Part of a small language model's weights.
Size: width 448, 23.5M parameters.
Architecture: rotary positions, capped logits.
Training: a variant of Adam for these matrices, 266M tokens.
MLP neurons of a small language model. Each row is named by its layer, matrix (down: output weights) and neuron, and shows model dimensions 149-244. Each number is 50 + 12 x the weight over its row's rms, rounded and kept within 0 to 99.
A block is one neuron, or neurons of one layer that tend to fire together. After each block is what it responds to, as a language model described it from the Wikipedia text at the highest values.

L4.down29:43 60 50 42 45 47 48 35 56 57 47 39 50 41 24 67 77 67 39 58 66 40 20 47 58 34 40 45 40 38 56 61 70 63 52 61 40 53 54 20 63 88 34 66 65 82 67 43 48 66 50 54 44 40 47 55 56 42 49 50 48 54 59 50 39 46 49 43 29 59 44 36 50 59 62 58 45 48 31 37 47 50 55 33 56 30 48 56 57 11 33 57 56 51 39 39
L4.down455:45 56 60 76 69 63 72 42 45 68 62 45 45 36 58 51 57 42 45 47 57 42 49 57 64 49 42 66 48 43 71 58 60 49 63 50 50 76 47 55 53 46 68 60 35 35 54 73 47 58 47 48 41 68 51 66 50 58 67 64 36 64 40 42 51 81 36 48 42 44 39 58 66 44 43 51 41 37 28 37 47 51 22 37 61 44 58 57 63 50 43 47 56 62 22 81
L4.down723:53 46 46 63 49 58 36 48 55 44 50 55 49 54 49 42 64 40 54 56 52 60 67 38 55 44 45 61 70 62 64 58 37 41 62 35 54 41 35 60 55 53 63 61 63 61 42 55 49 49 47 52 52 53 17 37 45 71 47 53 61 41 66 37 39 49 28 37 60 55 45 48 61 33 56 52 33 53 81 46 57 70 52 45 46 63 36 59 53 63 51 39 36 52 51 40
L4.down853:53 51 59 52 40 36 46 47 36 66 58 61 34 58 27 05 41 38 43 53 70 49 53 49 44 48 49 44 68 37 45 41 59 55 58 35 28 25 38 41 49 51 58 65 72 43 64 47 71 56 40 42 49 53 55 52 22 42 38 62 44 44 66 33 32 47 72 53 56 57 73 44 53 53 52 49 48 55 39 37 43 42 39 56 28 72 48 47 48 30 42 50 30 72 66 60
L4.down1492:45 65 35 47 43 51 45 34 62 24 45 44 33 50 50 54 55 44 59 44 47 67 43 53 27 31 54 50 53 62 49 38 64 51 45 42 52 47 53 41 50 60 39 57 51 63 44 46 58 50 53 47 63 50 18 52 76 78 47 54 46 40 35 59 55 31 65 65 37 57 31 55 52 40 41 44 43 54 55 57 49 47 56 63 48 70 58 61 58 63 50 33 40 47 65 55
L4.down1619:47 50 30 61 57 70 81 43 48 59 26 53 52 49 38 55 57 41 40 58 54 49 48 51 67 32 64 51 51 61 33 62 42 34 70 45 48 39 27 43 37 61 54 32 64 50 50 56 50 59 44 47 64 36 32 46 55 52 45 51 48 63 44 40 44 76 21 53 60 39 52 46 60 54 51 63 17 58 79 53 53 54 35 30 31 39 73 38 42 47 29 45 38 52 68 58
L4.down1670:50 61 39 48 63 53 42 51 39 42 48 44 47 40 37 40 47 45 65 49 46 34 39 52 19 53 28 63 39 57 62 54 66 70 47 52 48 51 41 50 65 36 48 39 30 60 53 49 45 60 44 45 65 46 50 51 26 58 51 53 71 41 38 50 49 75 41 48 47 64 45 69 55 37 41 50 69 53 54 41 37 44 37 52 69 69 64 63 59 65 47 46 48 40 65 31
L4.down1783:32 52 37 64 42 37 48 48 57 61 54 58 53 22 45 44 63 49 52 59 65 30 40 69 51 71 63 36 54 31 66 75 48 59 44 61 53 70 57 51 66 56 60 48 48 64 52 53 64 51 38 54 63 38 48 38 43 59 53 31 53 28 73 69 50 50 38 63 65 37 47 59 68 41 48 55 49 52 72 50 61 44 37 53 41 66 52 54 62 44 40 46 38 64 50 41
Forms of "be" (was, were, are, is) right after a noun-phrase subject, often plural and starting passives, e.g. "grants were made", "deposits are insured", "House is located".

L2.down1529:43 49 56 52 65 44 52 32 41 37 53 43 50 61 42 48 55 53 55 39 45 64 37 70 53 61 56 54 41 37 50 64 54 44 33 41 70 66 56 25 43 65 52 42 41 44 63 51 22 63 50 34 44 48 61 53 32 48 56 42 43 54 51 41 66 67 54 36 57 60 57 45 47 54 58 50 63 61 41 81 38 39 64 63 40 16 55 49 55 68 65 49 61 60 53 36
Short word pieces in the middle of a longer word split into several tokens, such as headqua-rt-ers, Pre-mi-er, Per-son-nel, P-en-rith.

L2.down1253:37 60 60 62 49 42 29 47 52 48 64 78 58 44 48 58 48 39 35 36 31 54 46 41 62 76 54 49 51 54 63 39 60 58 54 56 48 60 51 56 31 64 65 57 52 58 81 56 41 60 58 66 37 41 49 78 58 43 55 45 26 24 30 40 44 49 52 28 48 44 40 48 67 42 58 61 44 63 36 61 52 48 16 30 23 40 48 63 35 37 65 53 54 52 37 54
Main verbs is, was, were, had right after a subject, mostly an article's topic name in its opening sentence, e.g. Hectorville is; also stray word pieces like und, um.

L6.down213:35 34 43 44 38 42 56 48 52 40 44 67 61 61 48 49 49 60 42 58 66 54 69 40 56 23 41 51 61 49 70 52 48 47 40 44 41 27 44 70 52 53 53 51 53 46 58 40 52 36 55 70 41 63 61 67 35 52 32 64 63 31 51 49 53 57 50 56 27 45 31 73 45 52 49 17 60 55 55 33 48 47 38 50 46 55 80 37 49 63 30 58 61 45 39 42
L6.down285:50 55 49 51 67 57 35 43 68 22 70 49 47 36 57 55 63 50 47 57 66 57 52 52 40 69 62 67 49 47 38 52 26 56 44 55 61 47 45 61 36 40 75 32 40 52 48 48 43 61 62 52 48 39 46 61 55 48 48 56 34 54 54 57 38 41 00 57 56 49 58 40 70 56 79 52 36 62 41 51 40 58 43 37 48 63 56 84 68 53 46 46 48 27 65 53
L6.down834:62 51 43 38 65 59 45 51 50 48 34 60 64 56 50 54 44 49 54 55 59 55 54 44 50 31 43 54 52 37 45 37 60 55 38 47 64 47 31 44 34 29 66 31 48 52 40 74 39 54 41 55 71 37 39 41 46 58 51 41 51 75 19 62 49 64 56 53 47 43 68 48 45 47 63 40 59 44 61 52 40 41 69 22 65 53 56 41 49 51 65 40 62 66 37 48
L6.down861:38 64 63 68 52 67 50 62 51 68 54 69 71 41 47 48 44 44 55 57 47 40 68 41 55 62 29 50 56 51 46 35 30 41 66 57 27 42 42 49 25 34 45 37 49 51 39 50 52 35 50 45 63 39 43 60 25 60 49 64 57 51 54 68 56 78 39 60 67 42 43 59 40 29 66 73 71 56 71 38 47 21 65 61 54 58 65 35 38 60 63 56 53 48 29 58
L6.down1053:59 77 41 49 29 62 43 56 65 38 35 50 36 48 51 40 62 38 33 50 46 22 47 40 41 26 45 45 53 23 41 72 53 23 68 53 31 64 57 43 45 43 46 50 56 39 48 42 58 77 45 52 65 38 62 61 37 68 40 43 46 57 65 65 52 41 21 61 59 50 59 47 40 63 74 62 40 49 65 57 53 39 48 45 48 62 56 59 71 63 70 13 22 49 69 51
L6.down1180:33 56 53 43 44 49 58 60 58 51 51 45 71 39 49 49 61 26 55 44 46 55 33 60 37 49 57 52 49 46 35 66 41 48 73 63 64 66 47 58 50 73 55 32 45 90 53 58 27 56 35 52 43 39 55 41 58 67 59 32 42 63 30 46 51 55 29 64 57 58 46 45 50 57 55 57 54 50 54 47 51 42 42 25 30 62 60 58 43 48 24 78 65 51 55 52
L6.down1276:63 50 27 32 52 64 33 47 53 46 37 45 43 51 63 47 48 61 40 70 31 46 30 48 46 46 37 49 28 29 40 45 52 33 47 38 66 43 60 30 45 59 54 51 57 67 44 54 55 41 53 55 66 67 41 44 40 46 49 42 61 53 38 19 37 31 31 38 49 41 67 47 58 37 42 58 52 66 61 44 63 47 48 48 71 36 59 56 49 57 58 46 41 58 54 55
L6.down1498:35 40 59 35 60 66 58 56 53 50 54 70 43 54 52 74 40 39 51 06 61 61 68 67 63 65 56 57 53 47 59 41 63 47 55 52 53 55 62 43 57 34 43 52 51 50 44 59 59 48 46 77 46 41 79 52 35 34 42 49 41 48 61 69 33 55 40 53 50 53 30 37 61 58 55 52 64 62 47 61 51 43 29 38 49 25 50 56 50 33 39 55 57 44 65 67
Forms of "be" (was, is, were) that come right after a sentence's subject noun phrase, as in "The uprising was", "The franchise was", "the only exception is".

L4.down137:37 44 44 54 64 83 59 77 32 43 16 47 50 45 44 48 62 35 38 49 69 58 46 30 59 44 75 37 59 53 50 51 21 38 44 50 63 51 52 53 45 43 67 44 50 34 27 31 67 55 50 47 53 32 55 49 28 54 55 67 43 44 60 28 59 46 38 53 62 42 47 41 50 44 38 47 35 62 71 47 42 70 43 66 54 61 36 65 50 57 37 43 31 41 38 68
L4.down199:30 55 45 53 57 54 50 45 51 50 37 46 66 49 37 41 59 31 49 65 65 58 40 53 56 53 47 56 49 38 38 72 63 53 66 39 44 27 36 37 60 36 63 54 43 61 51 46 66 58 38 54 34 41 47 58 41 43 45 68 32 59 58 44 52 52 32 57 37 49 29 43 55 24 56 34 51 46 72 30 43 53 57 54 51 59 59 54 44 78 44 49 34 54 21 53
L4.down229:44 49 61 35 63 44 36 37 37 73 37 49 51 48 66 29 63 40 36 52 48 50 47 61 63 63 49 49 44 37 49 64 37 56 52 35 60 54 54 62 56 53 64 36 44 50 49 56 55 60 59 54 48 38 61 62 63 54 34 28 40 50 63 66 32 17 52 60 38 49 51 51 53 49 26 59 63 53 40 47 46 45 56 67 36 79 53 54 53 64 59 39 36 52 51 56
L4.down241:61 52 64 52 46 56 58 43 41 65 51 45 57 56 59 39 54 40 37 40 62 25 58 58 57 68 59 36 56 56 53 47 56 54 75 45 57 18 49 61 47 70 39 55 52 53 35 60 69 43 48 58 50 50 49 56 49 36 35 44 65 37 43 38 62 43 43 70 26 50 59 32 65 44 64 43 69 54 58 66 51 52 49 65 29 47 49 45 54 60 45 50 56 44 55 40
L4.down1163:41 73 47 64 58 60 54 60 53 40 47 49 65 66 53 77 67 36 64 45 47 44 61 48 60 49 64 31 57 44 41 37 91 40 44 43 48 62 45 43 39 64 53 38 42 74 54 56 29 44 48 68 43 35 52 57 46 31 52 39 23 52 27 52 40 64 45 62 57 43 38 33 49 38 61 57 32 51 57 55 47 47 24 52 69 50 65 36 51 62 31 56 56 44 48 53
L4.down1295:52 43 49 58 48 52 56 37 50 48 40 68 47 57 39 60 36 43 46 44 69 44 67 60 49 51 60 75 73 52 58 46 71 53 51 65 63 37 56 50 37 50 54 60 55 61 50 67 60 56 30 33 35 43 56 50 58 66 49 58 48 50 50 68 40 59 37 46 44 48 54 38 38 54 67 58 42 47 48 70 53 49 49 57 30 41 42 37 56 61 37 55 43 45 45 44
L4.down1587:44 50 41 49 50 44 61 76 56 41 50 50 60 42 35 49 50 41 53 41 43 68 53 45 39 41 61 71 51 48 66 55 48 71 46 46 27 64 50 33 49 32 57 40 50 49 55 34 47 50 56 54 37 50 67 81 48 33 29 56 50 33 57 44 30 34 52 50 58 46 69 45 53 46 44 59 38 47 64 45 39 43 62 78 53 47 55 66 37 46 45 47 69 40 65 77
L4.down1754:57 51 46 48 48 52 53 46 34 33 49 42 48 22 49 47 22 39 31 57 67 61 69 46 60 55 43 44 32 64 49 50 49 58 53 65 59 64 55 37 40 60 51 44 48 29 60 36 64 37 55 53 54 68 52 17 64 52 59 64 39 63 46 41 60 38 41 44 48 41 44 62 53 72 49 31 47 67 70 69 54 70 35 37 67 45 46 57 37 38 46 37 51 47 61 40
Fires on the word right after an auxiliary or linking verb (was, is, has), chiefly "not", "of", "only", adverb "-ly" endings: was not, typically obtained, originally recorded.

L2.down249:33 38 49 29 54 51 42 51 31 67 51 45 63 53 51 68 33 34 32 42 57 45 40 54 33 60 50 55 58 48 26 44 46 45 55 42 54 46 38 51 59 52 53 60 28 42 68 49 57 50 48 56 70 34 42 43 61 76 45 60 32 66 70 32 37 46 46 42 59 32 47 44 48 50 48 26 50 61 64 58 55 47 41 77 56 60 55 58 56 43 50 50 54 57 30 61
Fires on relative or complement "that" (patterns that may, wrote that), on "also", and on adverb-ending pieces "-ly" and "-ally" (usually, specifically, musically).

L6.down190:61 52 58 45 38 59 63 57 56 52 46 49 42 36 38 48 32 51 42 49 36 44 46 57 61 38 60 72 44 72 57 41 58 65 50 54 29 66 31 37 49 41 34 52 62 51 38 49 70 64 46 58 64 60 42 45 59 24 56 47 54 59 47 40 71 45 59 37 59 50 53 34 49 69 55 57 66 48 53 39 49 28 51 48 53 68 46 45 61 59 40 45 35 45 27 41
L6.down503:47 63 44 54 48 61 44 46 49 54 38 38 58 61 45 45 64 57 62 57 61 39 59 69 70 48 34 51 53 50 62 63 59 44 36 53 75 27 49 33 54 53 63 51 48 37 63 55 50 57 45 50 37 52 43 53 38 38 73 62 65 62 65 58 55 62 33 58 58 55 55 40 53 57 69 73 56 60 43 34 42 45 62 56 71 65 45 46 75 47 45 63 55 54 66 34
L6.down677:38 41 70 42 50 56 51 41 68 54 30 41 50 45 29 63 41 41 42 53 50 57 58 56 44 62 60 67 25 49 58 68 55 43 51 54 48 41 49 58 28 58 45 34 43 37 77 46 73 26 53 56 20 73 36 59 45 40 70 42 62 49 56 61 30 54 72 59 63 45 36 62 46 65 76 54 26 43 37 33 66 45 61 52 41 44 35 38 63 35 34 35 49 50 34 27
L6.down903:79 54 32 57 45 42 72 65 41 59 73 46 30 49 60 30 46 62 66 57 59 24 46 67 48 44 44 53 51 38 59 38 57 53 56 54 59 65 49 43 47 50 59 34 50 29 37 53 45 40 41 66 54 44 46 56 43 25 51 39 49 62 45 56 41 58 60 36 52 34 50 53 31 41 56 55 64 43 37 52 51 36 45 47 59 47 38 40 49 44 44 69 62 52 52 41
L6.down954:52 44 40 44 52 30 44 57 62 63 44 37 45 70 66 48 40 45 34 60 61 41 59 37 70 66 46 31 41 36 51 53 42 53 48 40 42 51 63 52 41 36 42 49 61 57 59 65 53 39 47 63 23 49 47 53 36 50 47 63 51 38 47 57 51 51 52 45 50 44 55 52 59 66 42 58 33 54 35 49 42 56 66 31 55 35 67 44 27 60 48 53 55 46 48 46
L6.down1336:57 64 26 61 76 47 53 51 59 50 55 32 67 65 55 55 69 77 70 53 63 52 47 65 40 58 46 44 60 49 60 62 45 40 46 52 61 39 33 53 44 48 35 62 39 65 43 23 61 52 45 40 35 55 41 52 77 55 38 52 62 45 55 62 61 55 61 42 51 39 10 67 70 32 45 51 36 37 33 31 64 40 62 64 57 47 47 39 46 59 47 48 37 75 31 48
L6.down1378:61 29 43 41 74 69 51 54 56 61 54 51 38 52 40 61 49 35 59 37 42 42 53 40 41 67 53 46 58 52 38 34 75 53 24 81 68 61 54 68 59 62 45 55 64 61 47 51 49 53 40 63 63 55 62 29 46 71 67 25 50 50 42 62 46 45 50 58 49 60 59 60 35 61 40 63 69 57 48 56 49 39 40 42 70 56 46 58 75 39 81 51 36 53 37 53
L6.down1391:55 52 57 47 37 64 52 75 33 32 68 32 41 60 65 58 46 66 56 49 58 51 36 63 77 49 72 52 65 45 45 46 44 44 29 58 59 37 39 63 49 81 46 66 53 55 46 55 40 27 50 36 56 34 66 29 43 46 56 46 53 47 27 15 37 49 67 63 30 44 51 42 57 67 47 62 47 50 49 70 48 64 47 58 51 48 61 48 43 51 40 60 46 64 54 37
Middle word-piece fragments right after a Latinate prefix like con-, ex-, pro-, such as ce in concept, per in experience, ce in proceedings.

L4.down129:53 42 51 54 27 54 60 36 41 43 54 65 65 39 53 60 44 47 48 47 58 39 52 74 51 69 44 28 64 14 56 26 38 54 70 45 58 56 67 73 52 60 62 57 62 43 57 32 48 37 34 56 58 20 53 54 39 48 47 70 57 47 46 49 54 42 59 63 62 62 63 37 50 63 40 49 59 51 57 62 43 52 41 59 51 60 55 39 51 37 37 41 46 52 64 31
L4.down1118:50 46 55 31 41 59 62 56 48 48 26 51 62 45 54 45 60 42 63 48 55 50 39 43 43 64 45 64 55 32 40 55 70 60 39 53 50 39 46 85 27 57 45 49 65 69 51 40 43 47 78 64 41 23 53 59 53 36 55 58 81 45 52 59 43 47 62 60 33 37 40 39 46 57 45 43 46 63 49 72 40 59 63 41 64 63 32 53 49 52 37 51 48 35 57 51
L4.down1130:67 25 64 27 56 40 51 42 51 48 42 48 64 48 40 42 24 53 63 35 44 59 37 50 51 33 72 48 50 47 27 45 46 60 54 64 37 65 21 58 44 34 77 50 59 53 53 46 45 51 39 56 55 54 56 60 54 56 37 49 60 33 40 37 59 29 80 41 57 53 27 24 58 48 38 41 53 60 44 49 53 50 55 43 47 52 49 39 54 36 28 56 57 60 54 62
L4.down1156:48 49 40 45 56 25 36 42 34 51 64 71 52 44 61 49 60 48 44 61 49 64 58 60 74 62 45 47 59 40 46 22 44 31 51 31 51 49 74 56 37 52 58 48 32 47 56 47 50 38 40 63 55 54 61 35 52 57 73 57 55 60 51 35 45 29 50 66 70 57 26 55 74 44 30 52 34 51 37 57 55 59 33 39 60 45 48 56 41 67 63 59 41 30 69 47
L4.down1268:51 53 57 52 34 41 69 40 60 50 46 59 47 67 41 56 38 34 54 60 57 53 52 32 60 51 67 58 47 29 41 42 60 85 48 52 49 42 58 46 49 71 56 54 55 50 47 35 60 42 43 46 39 58 62 45 60 58 65 53 49 49 41 84 74 27 51 49 53 38 61 54 60 63 50 04 43 60 60 44 72 79 45 55 48 57 51 45 48 37 46 42 59 60 31 49
L4.down1355:45 40 47 44 46 71 58 47 62 55 71 39 61 53 50 55 53 43 48 42 51 58 64 54 42 82 46 51 45 65 38 47 66 55 62 28 48 50 56 62 56 47 19 59 45 45 58 48 48 40 52 61 73 57 49 38 56 40 49 68 58 52 59 50 57 44 35 47 61 42 59 35 63 52 45 56 56 52 25 33 36 42 49 49 67 51 51 62 49 48 42 76 73 60 55 46
L4.down1603:56 34 31 39 49 60 38 52 43 46 45 62 54 77 47 31 77 72 50 34 49 46 70 60 24 63 45 58 46 57 56 39 49 46 47 49 24 65 46 47 49 57 40 39 28 28 61 65 39 34 64 57 54 46 35 42 59 42 35 27 47 55 41 60 59 29 56 51 46 35 55 41 59 51 67 67 66 50 66 49 52 16 39 35 24 14 45 51 71 45 37 42 32 74 24 48
L4.down1680:34 64 59 54 45 41 68 57 30 68 46 47 42 61 45 68 53 58 51 64 44 60 49 42 52 37 44 50 63 45 65 47 71 57 39 43 72 37 76 31 50 43 60 63 45 42 62 70 74 41 59 71 35 63 60 45 37 72 63 58 17 63 62 42 44 54 69 54 58 51 45 56 44 46 57 52 29 55 50 63 57 55 50 53 36 51 59 37 19 42 52 63 37 50 69 55
Middle word-piece fragments inside common English words split into several tokens, especially after prefixes like in-, ex-, dis-, as in ins-pi-red, ex-p-anded, inc-re-ased.

L2.down1661:57 63 62 68 32 41 41 56 54 43 58 65 41 26 33 34 55 58 39 52 34 54 63 61 42 63 51 63 51 57 53 61 33 52 42 41 37 55 67 28 37 54 62 48 68 49 47 44 58 56 43 58 61 69 45 52 55 36 54 46 52 27 25 69 48 35 33 51 63 59 27 26 67 49 48 57 52 48 36 28 58 45 73 69 22 42 49 27 26 41 53 22 66 57 36 46
Commas closing a fronted adverbial or introductory phrase before the main clause, e.g. "In 1901,", "Afterwards,", "While playing for X,".

L6.down4:65 70 28 33 45 50 41 24 37 61 36 54 47 24 45 64 41 45 50 43 56 57 51 52 52 37 66 63 43 42 40 73 51 54 53 65 57 62 71 51 53 41 41 77 21 35 59 43 46 58 56 53 70 80 44 62 43 30 59 32 37 55 55 62 49 66 24 55 37 52 53 53 54 53 46 36 47 36 55 45 29 61 46 45 52 40 37 46 52 74 47 41 37 40 40 61
L6.down185:82 41 51 43 49 60 41 50 38 46 39 47 47 35 57 63 56 47 45 40 54 47 40 57 64 49 40 75 50 70 38 30 50 40 58 49 66 39 36 46 44 56 41 57 59 63 57 54 68 46 33 71 81 60 30 51 53 46 47 22 51 56 46 47 41 48 49 56 65 37 34 44 64 51 70 52 32 68 34 47 70 58 49 57 62 55 30 43 29 54 66 45 60 56 61 56
L6.down328:61 68 50 55 57 33 60 48 37 51 49 46 50 68 40 57 58 34 48 49 45 50 54 51 53 58 58 63 55 63 71 47 54 60 68 37 68 35 51 38 48 44 47 42 55 51 57 51 70 38 28 48 56 47 53 36 59 62 72 57 65 76 37 41 49 50 15 54 20 51 44 73 49 55 53 40 46 50 49 55 53 60 09 47 43 32 50 31 46 60 37 73 42 45 52 51
L6.down602:56 42 44 33 42 82 58 36 57 49 50 64 47 27 49 55 52 73 32 40 65 68 57 45 45 56 37 52 46 52 38 44 26 43 68 42 51 48 55 54 26 55 70 24 50 59 58 42 52 41 44 39 45 32 64 65 47 39 46 70 32 65 59 54 57 29 60 37 58 47 22 37 64 38 68 72 47 70 31 24 24 61 55 54 60 64 43 51 73 57 30 49 40 62 55 61
L6.down996:79 78 53 65 47 55 73 48 55 58 57 54 60 37 49 42 29 63 68 48 76 37 41 34 46 51 58 62 52 51 24 52 58 38 65 47 52 62 48 34 45 59 52 87 66 60 48 48 59 52 42 48 55 47 36 54 44 57 33 39 72 59 63 56 43 44 07 64 56 63 47 58 51 57 62 50 40 64 65 40 47 24 44 56 25 42 54 69 56 75 42 55 56 25 52 25
L6.down1300:53 35 50 54 47 31 57 43 38 42 43 29 48 40 35 53 52 40 31 52 58 47 56 57 47 51 50 42 47 59 55 78 53 68 46 42 65 58 47 45 59 66 47 54 43 58 52 36 37 57 46 48 34 66 35 58 50 50 40 58 51 44 59 34 54 52 60 64 37 74 49 46 30 55 51 40 62 45 60 60 52 45 41 62 63 42 51 64 47 36 34 24 33 25 81 18
L6.down1621:78 56 62 43 45 45 49 51 51 52 39 71 56 49 56 48 59 56 41 58 39 61 35 55 50 47 49 62 55 67 55 41 52 32 54 47 66 48 66 40 42 32 33 67 64 55 54 65 52 44 48 60 64 67 47 64 27 38 66 12 59 48 56 47 37 55 49 51 62 52 39 54 61 52 60 41 63 47 56 40 60 61 72 46 51 39 45 56 43 59 43 48 75 36 45 54
L6.down1745:40 71 61 61 61 54 54 20 31 56 48 52 40 45 48 58 41 51 67 33 40 54 59 60 57 55 40 55 51 53 56 52 63 50 49 43 56 71 64 46 57 75 59 48 47 30 49 48 67 69 42 47 64 44 47 58 33 33 56 48 54 44 43 67 50 42 32 58 37 37 35 46 41 32 57 61 44 43 32 57 45 59 57 52 59 63 57 49 45 54 46 49 35 66 48 52
The last token of a fronted time or linking phrase, just before the main clause starts, e.g. the comma in "In 2009," and "However,", or "-s" in "Three days later".